Part of a small language model's weights.
Size: 15 layers, width 160, 2 heads of 64, MLP 448 SwiGLU, 4.7M parameters.
Architecture: LayerNorm before each block, no biases in attention or MLP.
Training: a variant of Muon for these matrices, 359M tokens, 5478 steps.
MLP neurons of a small language model. Each row is named by its layer, matrix (down: output weights) and neuron, and shows model dimensions 16-111. Each number is 500 + 25 x the weight over its row's rms, rounded and kept within 0 to 999. Numbers have three digits each. A neuron's up and down rows have the sign that makes its largest values positive.
A block is one neuron, or neurons of one layer that tend to fire together. After each block is what it responds to, as a language model described it from the Wikipedia text at the highest values.

L11.down24:541499501480484497476494493449451487522518499463473516493489525447488451463500514474499517507486486519485475505482504505506512513537481497528483478520530499517537503484506452506468452500523527480512501470585492450515469489527504498459490495456541523494478520516586499509525516502511476509
L11.down115:459509461465485469493488528498517491539530516548527540488485531553503555469495516469489502506465479472481539545538474499461495510502474478501468494524547495472468494535461493505459490472516489507488478494506516491481513465482531513513500538498493504531505544539500495509482489462462511495
L11.down131:527510447519521470503544499477554467546508485545520533463453491518517511492497485514469452496473483483483516428512485504492518522479491497549487497522523540477522486496497479489552491538504494540491526523502503519504510502496481495477494526511452509476479492474492462486559515492497467496
L11.down280:489482495494501488536500496504507481528523486500490507484524462488459524494517487509496474520441454453440516528542473536473497499483517470516493505513501519468480455494512549533513492511504477511511468486465503521512497502535532502471532515508552429465497507485552485485506517507497483454
Responds to: Connective tokens right after a completed noun phrase, often a name: 's, and, commas, also, as in "camp's", "Nasser and", "Corona and".

L6.down4:492479507523503483472486522478542531494471515485506557542494514481526493516529458517489488498487481516528496490513528504481486504520501485503478553498517502469503495454443482492480535508493490499477478451477478494464493491467496455535476504489499543516483529541497504506465536522529505489
L6.down30:489480452544519523499511503494500516479511479467466528514474483469479543514505483545549543487519498491512471508518490473491526542504462499475501550532494499520491476495522497472455499543471480468481515479486509488511510514449497492506532483520527501518513509479516467517511486519451470527
L6.down61:491495506504554503464508524491531463483502472509529534490509500526469494513494512464537522507506492534545451477544536487498509503518503468503480514479502477498464463480528532495482506483523515529504483497500491525468505469498459540488495529491485510469497462469526513494477531475483498468
L6.down80:493492495481465457504489478450517510452511469550491475506523552502508470493533427505551514486480500495507511486479529520471450480503517519497511508469468496473517520514501507525481543511463478523572494491499550509535472494516527523499484489504527548498528507511506512490485469500543500510
L6.down158:485519463542488486503490494531521454480503483513500509538458491534467525477517528486498566503496537505428490475489499493506515468504512527495541498509468496511509513490465508490534496484521526483500492467485509509493515463515491491516524516503463465501516447482511452503526545511541478479
L6.down165:535455487464468475519507516505556505477484528523513587529475504496487530550466511492520477471467485483473513516520498508489476479468481500484501526528472518482467464516478553462527504502453491493517496479523491549550488474499502539462500476529521537517508486483516536503509501492495489450
L6.down166:468428464537494461542533491535513448498483485458480487515492485504462519529502517506502539490538473508475490483492512509488493495476494528462507524547529494496478491513449536477518502482524524539515479526517491478503502482498453483489492456500492455510506482515499508514540496503531484491
L6.down239:467512469482478492515482491471494489487517495508504535444535425496534473461509484527497519538462499539476493486503504503468533488529443512497547501472497475494465518489494557494492507522449535502519525490432530498501492472523495495536528534501539458507479476515517509504518442515550462520
L6.down247:495479547521514482472458493476502513503534510485539424477499506489507518554465511537523484476466473522476486496504533530489508483496465490512512474494512471479490525495481540459465472483523509535532457559484510546497534524477513512521509497516514542450486482559488510490530527495484485503
L6.down254:550472492509541500525531524515505474547472501505533488521483516535470494518460526513509556518495466501528498461511472496505482479509474503511470510471456541541479472465498480471512503529495478485535487467484488573499499541508483466483477543501502492482512538529543523487503504453485520526
L6.down275:474493506537502502469558494546504528503499457521535470485558554509512527515491464493493531521502484490476479536495529455538478486524474498536504453479533483501509491538494495542488477499509507531477515483485544497491505521540491514545482479522484489523529502509533485484480461484480454499
L6.down299:500518524490526545498537483516509532510469456457520513506525491525491543525494515484464523496502516510497447479483541482520518421526515507485522505471499494537466478529474505488490507521478513501446565558485461504511463482492527493518504540515488527463484514506502511482513532485478487504
L6.down384:516515474482490508514498489518508467454511526463531505461486459497463477499553506483491475487535499487513528536517506472508500502494490515542506484476456520477506504545443462477523517538489533501539522459491516513491487498467480514475516496496534513501534497462500506469506502541493487476
L6.down399:527499483538513519486552505488538480517504506480478464476476524496462462490483530547506487502528520512550518482486483470488486539445521488517538482509527494524495494496500543508489503491473500496438523497459479485485523447459463460542514525507516450489495503520502471508494512466497527491
L6.down421:514504548555517490495511553505531498497527482500468522524517483492493517470471448542492535464481539505451518492558458482494494501492482497508513497472458485507535504490535493504506495510507480504471504500510499510476479524512512480486487505487464514459523487521497510514536503543520484481
L6.down441:555502536524492458500468506475489506511457520467533519491467498487530510529501500495485513487518475507518471483505523530478498438497508506484469482470500522488468515509541494499492494508533502502530514494498450490542506486485512517493500523471530498466547523544531502473525504467478516526
Responds to: Closing quote marks ending a short quoted phrase or term in running text, as in "anti-lag", "border shift", "pathetic and weak"; sometimes mid-word pieces like serv-ed.

L6.down22:513452468513525503499492518512507524511450526509521505524497511489468491473483539540496479522440493486496501499491547520502497502509483476493455509490481491501498478468514464512496518447517521465552502533508482480485503495528508510479543513545441483440492509479493526511493529547511491452
L6.down83:456491475497503508550523527493491530501501485476570531524484459502480479568480528518485480506482506484479517505496512478491458474552513456478512520505516510524490483530486517474496507514501516539488474482498497551489517493488489478503480542520484515484435522480508516504489489518480464500
L6.down129:454541501493465478464521486477511470518522520457495527461508501467498512498508519541476498483558540471470492492513438525522503477465553535513528538527500534485497501497534503491530535485488486541496538499506512483512531460502485517488505499496463509478488529514511507493497481478518491508
L6.down192:482518523473509501522492535507463526556554511534463495508520456511514474471493503529482508503493501530474474544532502485486557470499502531492502523533464493497477522481464509532507480510504495488483516517478485520505462537480502488491506521482502537501486454490559502471474513515488429481
L6.down219:448481493458487522540493504484477513499493488519509502470528506489497529469529489528457470536542520521495521466513516488483478445492519477508541519525514522489488532493520447505520520473509524518503510496496532510502509480515495504449473512523523501520489490507533531453510499528499492514
L6.down222:500512500536490473542424483533486487511495532475505439490544460484473516517524517467496491503516496527518441478489487504490486476536480541500499543503513516501509493501535518495512476532537536480493503525488510543530505497529518501502514518491471488521516462497487490495521539497492477510
L6.down225:512498555490531543538514534488515521522484513488494502519493532499496466474462529527501495453518456531522525530529484481490513460508478498532509512492516482514452489542504498473520488498535488490474491496463510534520518491503483515524474506489479505496483490484458474531511553505493435504
L6.down226:467513447508462483494511434526501508519472500504527481502488528525543528557475521500527507523498511472531502490525503504542508533477508518489530491508504520524458507492486499494525476452544503508526523491501467466472493501491519516490506486513545467513455525524535529455483497468528507481
L6.down248:481559483506486510521524457517479537525509465501490486500530451487461529554521502522509532434510496504472535499464482489513473491499493529472496534582492531500525536476538453488478510490460501525518519503483507495500477498506542512485519507461468478503489506530478483474484475494489543522
L6.down261:524529488486553464484523462532470516515457519492509518509525480492527482483495520494472469515501543510512495545513511519534529518477536479516491502453491478483483510498466487502542508498470497479528469512515514522485528487457481489485496496506540522485476536540502537518542444536512516477
L6.down369:528500493532479521490500475467488500497525515479491498480508499495493523498514552519492454500532481508566497505471471472484496466503462503531522477482552509500487472521486520522545523480468498478479484485465492519499506483506519486460513519484518482503515495537539504513494525496534466482
L6.down385:500507435492515464482470519582518490468465515507483447481533480552477536529463477499478470480511495497547500470484497459503509523507486506515509493480519504460487522486507461473510485463507543449502514509501519487508508508492509514475493486470471506522509468470532521518527525508486512491
L6.down387:517505489499531473478479511511469539514542501453489501465487488515518529528456498518555486469473517495492503464524485492531473499469548513507493525460529486479550442474504455493491481509489462536506466496496503486536495477540513494491471519492518524487493524422507468493514454517515490507
L6.down400:518500486545522536529479472480555473525510482500487504541463470514496508459559491507500520455470515484472524513484515491499525541516492500520425527505497475530537449497461484559502515450458516493523465497501486480500512468481494509515516532520493513513499510494473525439521483532530509511
L6.down403:545503536484522545464505533484534508476515525467477525510475491454517522488491488483491542475477475453471483526498515481485539496507550495444466487492523472485460491488510515473497418506500529498515490524503493492467484457507520510526500502504528497483495488461524517549474515503517440495
L6.down446:476455501554512514503529496473500491464505462486501513476474526501493533502468516496485502440535484487523519506537520458525508500517508520450506457514499516495519532530475496482513468494497535471493491494560501489485528504517519510459477482469477523519501526503515550511506528513478556518
Responds to: Word-piece continuations right after a split word start, strongest for ost after m in most, also syndicated, murdering, scientists, As of.

L9.down180:485512524550547482468532532518525442469517499492527462466536494446451520495493498488534490479497492495536491567508510472498528504453532461541506509502537513435550509507541514505473461475501472470534476525496511434522492506453521485497489491534511498517502514479500512528486517499513516513
Responds to: The second piece of a word split oddly after a first letter or two, e.g. m|ost, w|ell, interv|i|ew, nondesc|ri|pt, especially in most and well.